Part of a small language model's weights: 8 heads of 32, 493M tokens.
MLP neurons of a small language model. Each row is named by its layer, matrix (down: output weights) and neuron, and shows model dimensions 32-223. Each number is 128 + 32 x the weight over its row's rms, rounded and kept within 0 to 255. Numbers have three digits each.
After each neuron's rows, "fires before" lists the tokens most often just after its 100 highest values on Wikipedia text that the model never trained on. A number after a token or word is its count.

L15.down304:118116130092106169082138079089107114186126094143099123155178143077161152059147092135158162128145115126127136154137100073137100084160162109105092140161153097144136168104150097123132140124125144123142125102072116132139163051215096157108139134098135173145160122107217084106081200112148180186159122140158094133173122137151117118140144103116153136083184164105141114120167078212138134082146144108106159132152105120170154136153121186087141117159089168083150108121010130137085102099141091220147163124131126158138096203136168181149118093129072112117138145130131132147097130143107155167
fires before: "–" 19, " |" 18, ":" 17, ")" 13

L5.down584:118117142141169187150120151158117102076156163137119108155121157174122110055129076085133088091113169157138188105174152123113091147055153133141088171117151182091128097117136159167144170108110169147081163125112136141140129121091102040124136135146108152100113135137133091140121102177135094067181106093058168117096170117162124133136174095107103164130099102128119127173125138133151116132154123148082119109122166182085094167133135066185164131137088111156212134136106091079166115164123101138102178158133117117119144050116108064121045162101113184132170132104147150135135093085161135159
fires before: "=" 54, "\n" 12, "\n\n" 6

L11.down470:116181122132117084072138141155089115100135109122175121184124054092178174060116116174153145176135144113163132127175136148124102111072126112170149151128121143115183139118064118068100110110102142100103126149120103049158157050143126089092128158088101119091126145141144063172171117153150143089096085155145151096095146097130140142113150143152154113145085133177177070120149129118125177128148166116075122193120156115137152067106115052150127077182110136120169071129128150120130075097165121143134116160109177117136098082209150123115163091088053136095151107059119134124139077155177101198
fires before: "." 21, " |" 19, ":" 12, ")" 8, " (" 5

L15.down922:156138120102184138140089164018176125051126118154066060069106126143107146094071194088168115102111112155153135117107227118139095130125154141137143184143126167092077090137103155111146155158124180157133141112178159154179091151143138106148201161134132127135106100135102129076092121076112133194127103133131096097114110141121169118081130125160154139130189160092145107160128179131158158100097123082133132109100138174140103152097111112111106113136192162124104123174164135182083164143122138097132113125156093089092122149138102120129146154131161178137164129165120140164119130067156166156
fires before: "," 18, " |" 17, "." 10, "\n" 10, " (" 6, " and" 4

L15.down669:161163157157079103118131203141095107165103139112132129120150087127124139144115107097190124154139141049078090114103133119125131102089132140159083174119125103126077099159116125130157098175138110085139194151138131103130087084038173204146095122137121082088176159083171198127134140102074109100145147088141072078134191204163131100117135147134143145091193115111185151092148127151171133132121104153158114157160166089174092145115143159136087101086107127119105133055119137142191142109089165112126141158183023142124115196125127057128147115171158068115146164145137153100160111159139127112
fires before: "\n" 55, " |" 8, "\n\n" 8, "  " 4

L2.down1011:110164123068132059094215133170172146128122134133137133181128166078109087170121097097171146125135188085215133128123123108094107136135120148158149155147120122139117089143179147130170131101125139133107140184149156185127129098147144148142125151166066193169092116163159092156113183152124120122104088088158122122103087104129118167120129116105158098100188138159112133091112075125088150171163137079099142118081068126165137100112126098089134098091118071105126167161135168131116190113171123182122102172095120108117119129101162119140087095068135160152147099114143078147188129114130111126
fires before: "-" 54, "\n" 12, "  " 7

L12.down108:135106096140112136107103147078140145156136121134093126130162153165140162120192089127153151135065177092175152123119189098153146169142139122150138174142121127058165126067107123117152158102149138173123183105162153131096109068083141167102080172187106114108067084092130114130118152109121103157157124146153147077116147117164148130126126127097182154098081080136173114181104098134095108087114106135159134107137142130100173118100102121128179153083126138093151125134127129186129152141099125072175147066170074074077152146158159113196117118066144139148163128102154169094104166069187121097
fires before: " of" 25, " |" 18, "=" 8, " (" 7

L19.down906:063102112097189089077153112080090187078115112150087143162156060167132086120166146109123088151136069126123180115120133120138131066075080114105134150144137143151088095166170113149115142100173087090145105138108133116139095098199156134120178117130114083118121134154123065130115094174155070132155110138099191080143144085161126101040182172121141135094081149126089127152142132120051104096119120162093123110081145138149098170146084117172150101090165146158122124143191193125115144096202124187140130133125141150128198104185143061126145138151113211177103146124142102131162123094149139146
fires before: " |" 39, ";" 10, "–" 6, "  " 6, "|" 5

L12.down839:081103114203116037129166151148139152142137119108125172105153140129108118195095166168194202117162190142148086136077079129231076104093109071165094135108084087093136137121092155149091127127120142141090102205160102170090163118133092175164145130085102108122148107158136111138167080069100074076139142139095153102136102097114106130142118195111150155132152145159158124111048148129160124141149113092073142119159133123118069122170099176104174156106076172126190097108098085161107152115167124105100129155099159144128144106096161145142149161129088108119107150157140183172131173167161153126
fires before: " |" 23, "–" 19, ":" 15, "," 8, "." 7, ";" 4

L6.down582:125134190119138127135054140123151114126168112197103118182151118176104121115123146084133145092122136123125148051151141053106089185094142096159157140069107156083115114151144099128105138087127134107075163185168186122117122131114124084135117143153103118110109146190167098132109115112131092072141128095091142069122128136182143119107150136170133115172137169154127129108141147132166105119137124120060154125127197139065112175128132085198128129099109137098215106093087152167123175131157117128124174170141115127101098123090133126138090111077069200095150119145166123160159128083149113155
fires before: "=" 55, "\n\n" 8, " the" 6, " as" 5

L5.down10:113103118173135116111157153108126161125186139131117103134137135127096126120151094184134132099133126117094116144144171138122095124145120128133125123104118238146172176127133106108165068125107146125141131138138112179104162118084086056150140109108102120125105172106081084153133150116056166093093153178124076119083155166125060088138137119150084109138137079193099113163110153115126108088120161114076086139087166148149145154171163125166145164158098138107119080110141120091219131182115076175070137161153059117121084219132104105078086055120122136128119134084120106140109078127095142111
fires before: "-" 35, "|" 20, "t" 11, "=" 5, "ng" 4

L11.down537:144138119108138105163142170138196126035112136119117153074155113153119126163139102147146123081155105123144103156140129166165129109149144149144155107168095115123108131123155135110103093193133184084171093179038086107112136110146123193094100101127139113160141059125136191122118116147180131079134112097141160091134183148165104133100138145188075148105131124135105191170081156159125104131108168091105114135083127096113095139131130128112115076079029095167142104172098062108186063142055192127139117149140117137145113137129114107151144160110087145067109132164138083166134142128116167076
fires before: "=" 55, ":" 16, "\n\n" 10, "\n" 4

L6.down545:119118154128116107102102144127172101058111164099071111180206132175126084136062138083137110125125123142129145162090132153133150174112123149125130135114090064126108127138132102086103151154142169118145201086138092183134145184142131182232171124122110127164145136096147112115121089142132112080145169102108084095133056075108173144146123099063133158169146130155135124160083138135138136131100149109122170163061089123187166118059145123142126197062162070121142106114133201127101147126166117126136109104161131140148090140142093215113121197145133088132190123127101126119116148105131130037
fires before: " |" 22, "." 16, "\n" 8, ";" 8, "=" 7, " to" 5

L15.down636:139137146077161103120118166050129120106089096143145078100147109102102096132126109117089087107126113126072115086117155092129101105164167129141182058174105141170118096147137157107109118146101129151195155103112122116148080101178188137120126176137108134079150082080162161123108147125088121156118147120155156125105138110123076143097148087111122208085180087186129091092085130087159140158111153131168142192165146080127142133097031172040090129120120147167135138128088137169139175116105185192074104062145106098119101164197054150097132178149096058127144126172128126137171186111146159120
fires before: "-" 19, "\n" 17, ")" 11, "|" 10, " |" 5

L15.down516:171127214137151110103076133155131147109183107195118131108132169150149109111177128127102148099085122216175097128139098115162153167131199144101128089139140112141106094138103138108196168128109095112137158135140123156102142188106136104153162122085106106139047142078085149046205183147149084112153133082086153058102105104129129108124109120127098129159134121113140132075099162132169096152113164103153120154196146172157147105113170091118111102135114092123133172129131122106105166195088153073102111156153121114147180093158113149152139134143176140178186067108127146096110072131164142142
fires before: "=" 44, " (" 7, " |" 6

L11.down26:097064130154098084149102171178135107141142122115134106117153131173104109153122134153198162117129101164170145137144126094094137136178138144180068183133117161186173119191143112069130181080139136090079118129123108162098188152152071140106098140093083066144089128118104116178106108180173128136171123136151176182138139105150134172099097114181137100137104075135174167150154147134106113094118142139145136083124135136087114152166114148101203158099132131198141087156106129098077142081158185101111110081113110103193112088099155148129190131081086105090122147114129112145099133081113100188
fires before: " (" 23, "\n" 16, ":" 11, "\n\n" 5, ";" 4

L2.down380:076177105084124073119138109129186142108112110154114154134110167079111128094129127110185142131121201120179158133120140117154181118134096130186119171110066120158099095162145145120120128132150166139040114124112064201139131117104146170173113128135117146158096129133147136155139166120139111148155092111154085154068099117114139142139133097129196100105189166146095136106092134148129146196212126088114128099068096094123147145127108153110070138054123090135130115132070171101108208132098133184162093157117136096079109191130180070132160122103156118137161073144134051166151111119140093105
fires before: "-" 73, "\n" 18, "  " 5

L15.down709:116157056180130145151161083143131111103104113152161153171162139131127111111142142120102193128063186165177115167101132092112142134114113096152149114120107151121069198149098170118077124088160134110141087253111129123112149128137135072123169115063108166112100109156133097125110182121123104118171178146142101169137131109196119151125097113125143137132155076150163122079108110108173119070149097168150106165145159177137170163116122180188128121117078127094167167170139105150140130119165177191093119099155195124196143090207118103127050070085079111132093099132120161099176129154161171086
fires before: " |" 27, ":" 22, "–" 20, " 6" 4

L15.down526:147132144112122139111130119098117121182166130145099199169119076125137125079111136110116143170077058125133186141106091138129074103129156082135153148081133093102114107185115132169086122137185135179163057131132089137114156089131159140138144113117199112116116125053085074144153118189121099124105148157129158124134048128103118140117128175174078110147108101089184102203116085126125150146142123129070137122121171131117184140102158078081186090042135133145126135095170150126063148133206070153115158135148131142097088093123118125123176128152135169183170063104187187084098089139130129158
fires before: " |" 45, ":" 12, "–" 11

L19.down534:146120094185148103141163048162188185126158164141130132162146163093134089118148180144122146157124202209045215121124091145115147127070115124134120146130143118108091162115204154164112153102120162187131093118095105150044141124177164200150141139168101098079146095148139082119173119113098171139163124148117080104104112144095136124123131117093143092144125189162091157110130054133123116142101085095125175138105112131114132177184080132122093141087125147121052146160105136115150092102136059169140150125108102184130113066172148106078143113120201139117088153119134139147131163131123162101
fires before: "-" 55

L12.down378:097078113133106167133208060184155115163132102159131106097152129147149136155188143157140154177139128198114080165139168154121127115107120154126189134102143125137156147112155088129125090159171132129103085107148123116093189067123083118177123113113107148111157126120082059181123111139093164151131143098087108187113116137090116159146158158102080102134131147123156092105125158117161167179095100150149096097149165099145145121157125163073147199143064110129125162106111176139065090084093080119163170067107146170178097089149159124165144182092112097119136161086089113186180138140126164138
fires before: "=" 41, "\n\n" 12, "\n" 10, "," 10, " of" 4

L19.down171:102158159109184166173177147177082107137108118141125165143137149124129110114144168103070116095182130192124107085100105117137140148148116115159193123137133141168126136177159143104117147114209109137060073170094196198155078151116090118134144118134189098141141087146132136102118135126135132125141133144085108182082120073090075041129164146121155103089115116067125146103160141103143110089105123150080133139121120151134111133166131089133089156078122092150142144163207119080122089162159114136134147063186093108146158125142131078084123140096134156128072160124181092198162125136170173107
fires before: " |" 44, "." 10, ";" 7, "–" 6

L19.down592:078153164092193121187116124125093133146145107171081093068077135158194063150089118127121147119152132120124074113159229149135151119142106117181136146139085162098123131115090135127085142064142112168172095133141088208170052097099156171091138172142107076080116102132122107112108088137123132129117133114082075106135120124153077114103081121135160117144152188112137147107133123083116163150148059128158178196121129106092194134161137128132149131081112166104079101163093127168132192146147118175108128065121129125121120140120115125144104094088067083122108139193166110153182168078156125084
fires before: "-" 40, "–" 17, " |" 6

L3.down359:105088169092098137215136190153128092144180085112088131100087187102154168108172104082126161125174192127154131126117155119130121163146081070132140067101104162133090151080182078118115143079171048159093099114111144089142111162105126069105127108133154142151139195200112179114147185123099153150092205073120158153123141139123183080072170126134118139126069118130086078124189068128115151103177118127123190149167151131116105112171159142101144099115169181150153118131143086122119150093134173044129148111141149165135099065113079108128127101137127153142151127186145165154150155172165046138
fires before: " by" 17, " to" 16, "e" 6, "abe" 5, "ition" 5, "ts" 4

L12.down198:169103174128097147140120120084156108136091139131165161146105137086132152106173136118159096149156146094147150148115162135136143167111184098098109093154091178148074127194169151151105071179148131098158121100115146125064140061115135053119163060111137165056123178152184131176175186105115095141149155147119139110128144197141149096135098115125132172092182121121120216131082139109137157158106117109096091131149245065143163141159053190101116164134105114134132163132113107138133101121128150105135134162119064084148107145101113135112082094120115036055161113139139134136165157136095167113
fires before: " |" 19, "tor" 17, "ted" 10, "ti" 8

L11.down992:132119214081100094174078176027140085112119109140073083126176148151130075096139178158148093149150108067103099161124125144120074081100118158180139167141159184084115130108190112147154202127137165150096110118110131169109099115162132138113082140117146146110153136179160120080168140158115125163121158149113157169165120072181104102080114144136149129051149089149136159086109154145092153097174145158134137143131095138153114128124158218092130143075156116130096096135124131110122157160109126154082106112144105136096088131145074170145133137143160128091106135125121153091173200078131108129
fires before: "-" 44, "W" 5, "N" 4

L15.down615:133170112089125133151133177118124141129115113071123092105130073107096151141135178110156136131125075133118109165131161112074090092111138147069164083100121110105103117141152134131132077144087182080166129162154131084136089095075134147150162136166116093149138109108147168088126167180121084091112123072090101053143180127130090168085151142105168113118222120191104107155143131112143142127160141128112097156131124096151079167126090128122157163090128084065141091145140165109127131140171152092125144140145094141185149181095177136121125144120106146081155103130088144147150117103151148170
fires before: " |" 26, "\n" 19, ";" 11

L3.down596:129112096161175048111166179103119139055101137133171092160196113098126111090144124145158128159099138149112220103127142095058082087106137152128093058158090145122136106140196122111154103106117100080131156135098122129150082113127137168144119153122166081112101078134110149139108130146141085166145121091144112141125158108153117124096165081135116134114132124145141131131109150134159112173157119088193112110129169145139106187157114162122057174124110097064120119119093202096143118170157164159166113103081080092099106147167148049121165048095173105122173103115114075150131123130104105060
fires before: "-" 47, "\n" 26, "  " 9

L15.down744:206153152135132091106082208140162109180127129111124069187197118101126132097136123168080145086155069135083093125167170107113101144158134116084174155153122165088082078175151117079135090185049181140129215131182170153187066126101116190133164151097136104168139140139107131134138151099139157149173147147161100083057147160140120162090134086114195178081142152127128116057078087058112155135159108137154147109116085118106078136109100128070080135099123085126125086099138161109135172104143148178074070134128144119145102119198168126136114146140158039131172150195085138093080176108136147106
fires before: " |" 29, "." 18, ";" 13, "|" 11, "," 7, " /" 7

L15.down606:231130166134158129078106147146128155102114202155101058126151117120134100152159126107071208104118089120127096160133145102098109109149171112065196098114133144122114136139138156180106139109061098086168115147104155079130195084159119122115202101071122134115147139112149194142145095098158132098126112113116124054088170082095144126142133093153109146144114104095108098140103161136155086134141151099117136118136228149158119158125146107146100066096086090100154142070102092120100163105103119093135140152173081155149148166083111111100114109075143097137142102136188099134107158158152164115
fires before: "=" 97

L12.down851:161158133141141108141152171101171175108132138106116151195155067202120149163092020083171107123092081132111121103092137134150090119139071115128132086138221130131148118107126145104174066145121115152157112140088132141162116123143071182159137070167171144224101119133098203118074125103168056058109107045134134100102104162132071120085197119116108151140126119138084123150130183154134165131140131151156154136161145141103119121116093209082158080116122146121145107143103155165153089141090153137100078149121151074104176148136100123136097150117128094150162109112085130157126150108101160155
fires before: "=" 52, ":" 4

L19.down503:169150147153133115128117089154158084135184176135115108121099072073100062103085084136140096135131087101153255147156140149130142161147146100089087097143105146105134180125115104112120112095049082115171094070118111099107163104181102132143144130103124139078155176072103147093130156141131171102080136127100107117109141096132151123155190128115105155157143114117143116141153127109126073152110168100178119199094113146149155085152164151125152121133119071151132156146102089136156155106077154114164131144123093135142103173107097150124110132129165133169117163112201094135110146137122130076
fires before: "=" 90

L5.down876:135157176161121173111090138141213141137174153136198071177182122093161110096106129221106156112130134134104129103130138102132163122141116068117151150194144117111086135181177144125164154134149151126119110148124116096210123063076175087176143150112147134124147103182104126130042133130122102177130136108152134131136177146113088142151183105147066065132168114127100110163089122132182097169149200180072165119131097108113134162154137144141122150174123139133123080125133105124165118132169080172111131131100107138154110156089106084078139153110150194101097106117128080143146130160153148097
fires before: "=" 29, "-" 19, "|" 12, "\n\n" 7, "\n" 5

L19.down60:124094164166153106108129172149145127140135155121039158123183078128122111087117151128132114186100116164116107100128072135171138127136133164117186174138141134120101042123132186107144146085114102131137161114176110151055124121147108145084210170130109129160180057053136139126112126144123119175206111043101180079093133076122098117047154147139137122160110168179069088095165130158134107186114102095146173119070097104142062133117085126128083183091131123095087128164172170155137158113174132136089139167111117202099116133151090071102110171096108129134152101115097110129199157109189150118
fires before: "," 42, "|" 30, ")" 11, " |" 6

L15.down925:121165123074105174112112107156170130169145077132135200127112166080137106105117125151163082079149100153167095101096180162155118087143154152162125186145106092113154144101114117086135182139099118134143178191087131155164117074198158143011113153116103152100136151085119091160136130107154136129073125117132142102161073136119130091129156132148137116085126174144149160148123095173086078105116132168150154162140148133123131142139125080136154066111145114152159098106095154096117148165159076136058086097131116136117162118160156116123171083140066191151165136136130125138067141105140098114
fires before: ":" 68, " |" 11

L12.down651:208110131157144069119130115121188149074129182134149105094117080108117131141151050162140157103113136171115109105143151130113164125139182149095135127164117117162053099101153095162160104136117108087165125118099142129082170079139121179099155159082111151148144091078169112047100104122149148106132137145087144096055174112090117112154125126153115117140136125107083084137114137134158072083180115089155116154109202183130113137148205101099122069066131125087183149123104114110172197129057151117152108182123097131105109076116095169102128143099161136122162158134132115140152101169155094114
fires before: "=" 81

L2.down180:070158110105112120083126158138158066124197131079125143135152146142098160115151108163140213162136195140161129153120151152079114141155127102121107099155134180145150127072137159119099143164186158157206174117125152093077159109041144135140089120151107123100084135086123072178086084152142119125151135103128150126141146135117113129153120140110154146115164193148165104126097110116200120130082129142109146162074118064122100153119157101092098110099153105134130123077167135169076151145113194128139135117107167128195130082128112092122129099125131024093145154134126109191120100105167100179
fires before: "=" 42, "\n\n" 8, "," 6

L3.down329:145131152127125130081126106132125100137103120152116128109107112121148135143168117130121092222130126138158135129088147116150089101106088099097124183164132053121116121161173140086102197145110116153054198068058142123167141154156168132138154135174123139136127130147119142145168146122144088136110133087156096102083129117138149132158076100088079125096100141110144147111171120134127140172126184097090127153071125128115096146087136121091164125096111069144127063148138185160077158136177092185185107147083080096107068168118166133132121134062160112125198083178157124175153110058185204065
fires before: "-" 55, "\n" 15, " from" 4, "=" 4, "," 4

L15.down5:120188151137116094139111163132133111177085127130145104155136090154136154092118173077135165118104136064106107110162143089127135107040118216145152126116130117112103105089153122122106079128109116119133139153155150163112119132047157174134128137125135142057103107112146171127080132110131126157136133125078088081170227136144126155116144192144164118117186110101156110166121130150209136155109073147093114172144155096163119172164162119122084052095050111075120113106124129120162109155089130149070148145153041130109035167126155104124132136189094176100153157143133093158160100184155129164
fires before: "\n" 56, "\n\n" 32, "=" 5

L15.down570:107174059078185113134122098126132101192065138117101175124125116144080098056160129178125146171129086150158140123080113093155090158173140108094079095133134153111105134074114189119104130143126133123159090194079122098119138210091122075112153090135117206182138086122187115080119119187186173136145127104130103150105154128149152140134148097144148081099162155130159110123153109148155122148075146156206103114119181142101057137077139191163066116137135073139124114116133089137115151146162116141113178188159105121113136131135135101181102166112088112110052132164107163169098104102158134134
fires before: "." 38, ")" 18, " |" 7, "," 5

L11.down85:082139106084171106138135138125101107136172112122114144156141091166121125109176145165171104190127175133174143128108163101192167155164132117128101142082129096169140110132159183132139058078108119109164101114100129161164145113183092138141139093140123156130153165160101247127115087145122163167119145113093143077147071122210144117096093068096132123140142114115069095139106075123111186130142109150084079128103148141118099151126116153096169083155134118128130137052148144118112144140125120098159157148130191175150125111173058170116139163105111151146119063139150156105173161096179136165
fires before: "e" 21, " by" 17, "ander" 11, ")" 4, " Sport" 4, ":" 4

L15.down559:156165108140161116079085119114189146105089110174079112112151109153163132117157073129147117122127177157133148171141169131094086138174175120050148148116109158094119105126128165088125124180173115141117077128156123123149173075144139102168135102119158132140146106098123194169059034125091093087140138124126113132121046098114102123094172144127092127062121116126116111125112175162118130159124147092109049136148178138141134169156164090147148100124067108108110102109113103102059130155076144132081102125134092136146153144096099120104123106145127105156107092133186142142121130146152144170
fires before: "=" 57, " a" 4

L11.down482:162134135164173111127124196130147153121109187100071086057149157111117098162125118177131147096117144104147095131126153137116170091123094122137105117125153125136086102129185131116130079145116166119174098142141107144195126118136164120148153188127140133153120099118158180107148074137138143111186099112224070109154145113146117167122136101136086122129165106130109136112135126130171139096139085173134077127139145109136163161175132117107143112088096053080145129091053136104128087130103204109126155132166121080116157141073097106160135120099097114102129093135097184130128104164083160170
fires before: "=" 65, "\n" 5

L15.down485:112157101170147117154127173130140107190105113114150109151149119162144152108112138156168128096132094079087085102195121085106146133079104185177152144115120157098114087132150117098116089129124112133145132137136188157113053086056194159101117183142135137063101110106189145108168136093093142160119163146092096102138220150164105108103166158130136120109170116145191130160090121151116167145074068154116128165130154085185094101151128082153114081065126166124112075115107098131212121112092143157065108109142079137146025164197126072106128129170159126093163136113095110129152151137155133169
fires before: "\n" 38, "\n\n" 30, "|" 25, "=" 7

L12.down707:111191135146122143122127201123137098090096101066141145144074106069066147076094091186171186143177159153136079153130079131130144087085064157208104161140114116164117063115113100112156070147071179136141179144187156135179082066073139147107137152096138138140112127117129192139120131135107075104147096095172117070133129135111143149083098096159140128110131166152126187149108075142097142095118130177100079123182132095135099142082148178140112094114147119140090122159155105134173088140136150123116177146126155159095118131116121100127109196120151087092171174069120124123183129205104097168
fires before: "\n" 46, "\n\n" 12, "=" 6

L6.down951:158136162065121110146138148113149073088143107137167164099110107088139116122087150168197071184146123133123117060103150130144136118114141127150149087193147125082151079166159150120127185122150089115117183108123131162176120155141130149095048163125111198158078148159103154114080164115150069159063109107146072120104128077121165116159149145175149132061114081141127150064143131145110094149132131127085150138106089138130107118106172168089124143203118102155159131101145137160093155094157103146091120199077073124131133197105138115114142115141112153097161128119103085144117137135174154149
fires before: "\n" 32, "-" 26, "  " 11, "ty" 6

L15.down584:158096169160147117109049099128129199115147097074144141110155172116124181143072119144128140120137165172121149091157090102183202091113072140139120150163136180131133083071163150152185118091117140108160094133159140101120180165125058144090118140164112098132137150130133116183151183167080121089131180140098161120181147129169123124100077123134091128171170091156065117140107156078140090166129086092183148113121113126068145148127137153185131157181120103177139077135132128116086154177139158128174094113054159088125095109156198098110126139118132092186105140140129104134102131153139052144
fires before: "," 37, " (" 12, "\n" 8, "z" 7, "–" 6, " |" 6

L15.down502:094163111069152177180084162127089102106079057129137099147115048141110122131163119133095090145118150163138131091130076143100201087076139141151176136138117148097021130094153159047076119112135172141094095090183119148133156125127096125114169130119151172145116128053143121090136103089105123157085128132142175080067179116147117133106172112147148150146113115133122129113101140108198098168060118154088170146133145102150134129112140177143133078134154156109148192132123159152113116096162168122131191118102096095089074124192127151127141202177137173126152139110105118148160156132142208126
fires before: "|" 31, "\n" 19, " |" 12, "°" 6, "  " 4

L19.down923:120049118095186155160077143143104157074123140177112118154139106120120177118147136104104077137127127154150164104168080116126132117165157099118142171147117087126088153148134148069081145106174108190126129074103110184151119126127142153168120121116156145121108092108096113136094108100097056126124117099111187148136132120140131131112090139155172136131168112099099089137128115141089135089114093147102130065105133142117202151100183159189155166137107163177094196137165178074089172117165108120178062101119095165076071108147132088135187148163125130090118130131070080178165066058172083169
fires before: "-" 37, "|" 17, " |" 8, "2" 5

L11.down907:076089181149091087144152156154139145117130125099082128062171098150160072083176130129110072151147058143149058150164205190116076121163095135160129142122092117105152103168144085133103131078161126124147155146099169120116140159128156070055118133060142146200163104118140099119141101187129095099137119141148047083120123125178127124112092131160122152068147102154107189108097149086109149112122110162157146022098191102158185084172121148158110169112142137126099129176134165121075098153100147130085123087182133140131110148104117150082121208112129136067101124148147148104133118135120087131
fires before: " |" 23, "=" 9, " by" 9, ":" 6, " (" 5, "\n" 4

L12.down11:129148112155154150150161064146088115084133113148163128130123164125204130062093134144199100135056121175165139132086191127119081160129108088071163127089209156159123110113127148122120121094103063106101147151099162155107122174204173129131160091136154133125140126083155168093109170135172111135105104130088128073141187079140074113091140111123157113094130117136120170132115108122097137153113210122125139110141164141117116132084107108150133085148160086063153130138129175184093153128179136155161112064153122106106118139172138095074157126090083168177104139112167156146125161125129074191
fires before: "-" 37, "|" 10, " |" 5, "ali" 4, ":" 4

L6.down541:090151121115125139127179130077101078112123136081106121131149123161115137124105146130165112126084143081097189088181155068092124114089142141130125126106144176096106054103189120080186100122147115102104152169130120220142136115047145150211121087151157119104054144143144156161135094125121103070190124142129163101146131054149133140135160162111111119127124163117110099130084126135184125125118133122137112131157177109189108186146179111166104148108165122143122116151122161103157093139103138224140155143114115134119061093067127065123111147103126140081136164122121090120095102137159127142
fires before: "\n" 31, "=" 24, "\n\n" 20, " to" 6

L15.down132:114180144184121070136104207157160098106137152112130118122128087122125155103117136103178122119078151097067084160143157142102119108089089154155090142147118087100094099136109142100107115103127134131133159123215150086100101118062152173115192183124101131125151112071146202124088150076085114089131169117084073054102200139153136163105115107125120135067149108124155119176116171124159166071134111142142147172129139100191085105110079126165096107121163128133090091097137130166148122095135168086082118154156073142171060118187148069087136138162165130107156098110125151110136125159145149128
fires before: "\n" 48, "\n\n" 6, "  " 6

L19.down759:096117185034164106137138150099093154128118159115094091138094062168109123129117131090104143108154122098178156176154022112136042113158100148132126137144119150133114097100081121167097072150121074169185192108146134169102112127144104166115148117081167121100057110131113120099124169066189068145148166131111143122126158124202107092089094131122141105128133123164124157118155138124085160149124160174108136089144118086141160131172109132181141107112103085125133145138124125099111125089202126158117158102099127203151123144092107125101108201130107174076117113167110075141103155112075119141
fires before: "|" 45, "–" 19, "." 9, " |" 8, "-" 6

L5.down585:197136131149141139140178139101170151100116145138124115073146130112115075119135088180099114192108091145171106123149145065190128112105075099076079105148126111115080125090146069147121165150103068120057156181109094154088108058166091180083131159127118153120108121122092119175149161112138090098171199084124203096169125131118152171122143106165138173194083099122103157177109128135091166122184131136095116118123128140121136161108125126117132115107134138146125140156083063143116073162101131111150114165109144093137158103080100115132158121095174045108113100210097202144074094045166166124
fires before: "=" 39, "\n\n" 7, "\n" 7, " was" 4

L11.down341:118074158133130061076160160119130129147153134102156084165127149167079115119128045084118067142094105142104074101168163144099126142112138112105141102154133122144119103113157125119150057124143100100123155143135132133128119072173143153180140114136182102152127105066111171104070102103153127130156165120146145111142196118081093151089128118144153126142158140170090169118136101168167168109137190051114112122140191115133138152155133162100104110174138065077141130154069140128158093208111119140120084114171108113115115115171132142096136152130115056139104130119110114151086162117112082140
fires before: "|" 26, "=" 20, "The" 4

L5.down165:179087165181125092066111184109167143079112159140195165124110122106089071096177123070070106103118157122156160152135163136159076105150136111144082099118135095155165093107106083150106141148125118119149119175077063137143166151186148149077147153061129115122116071089165187119176137146186172053152119093102143141131114123130141142169129106112074096072126151136106138156118136151124086158105146092123126152137134097145157172147210153081129042138104130120155172117026074169130123153127059084190159176133118116133144068141127125140065163085177139117139161150144109119093071119131180073
fires before: "=" 53

L3.down237:086135121200158088078127128088096105081174181146119101164189112116091096080145101106187156117094128162134150134138097103064132125146151127068112076161156180126099165159199175092108120113145118102160091129091156138136106171158101177140173122110113138121121134120101169100170155114135139146135114162127078160174111130143116138151158136095065151124184123095119127116097081161135110148121082141158200104154108139103095129153121129146067206144124106120104113165157175137128137184178088147160083067129068090157047130178125023078188097114115128150169089107101063132115151137058096121
fires before: "-" 58, "|" 41

L15.down411:161168060215145121109129157132115199138132128112134102119149138120127146075138134183135134089153131148091089069155110141132082104135194132112143106083172094130107053092159127140093135123149158133119114155188137114087141108123132094132121101126104086091149131138118149098170170154154166150174120075139135110050176124145090117122110089107098127134142118155132097105114111089165153156100080084137138143119082127063088133162110139134125100135194146116110163176052100125122148143157128178119145159214087136101065090188106101135130112133098097133157141142074111102172175204133174106
fires before: "-" 75, "|" 10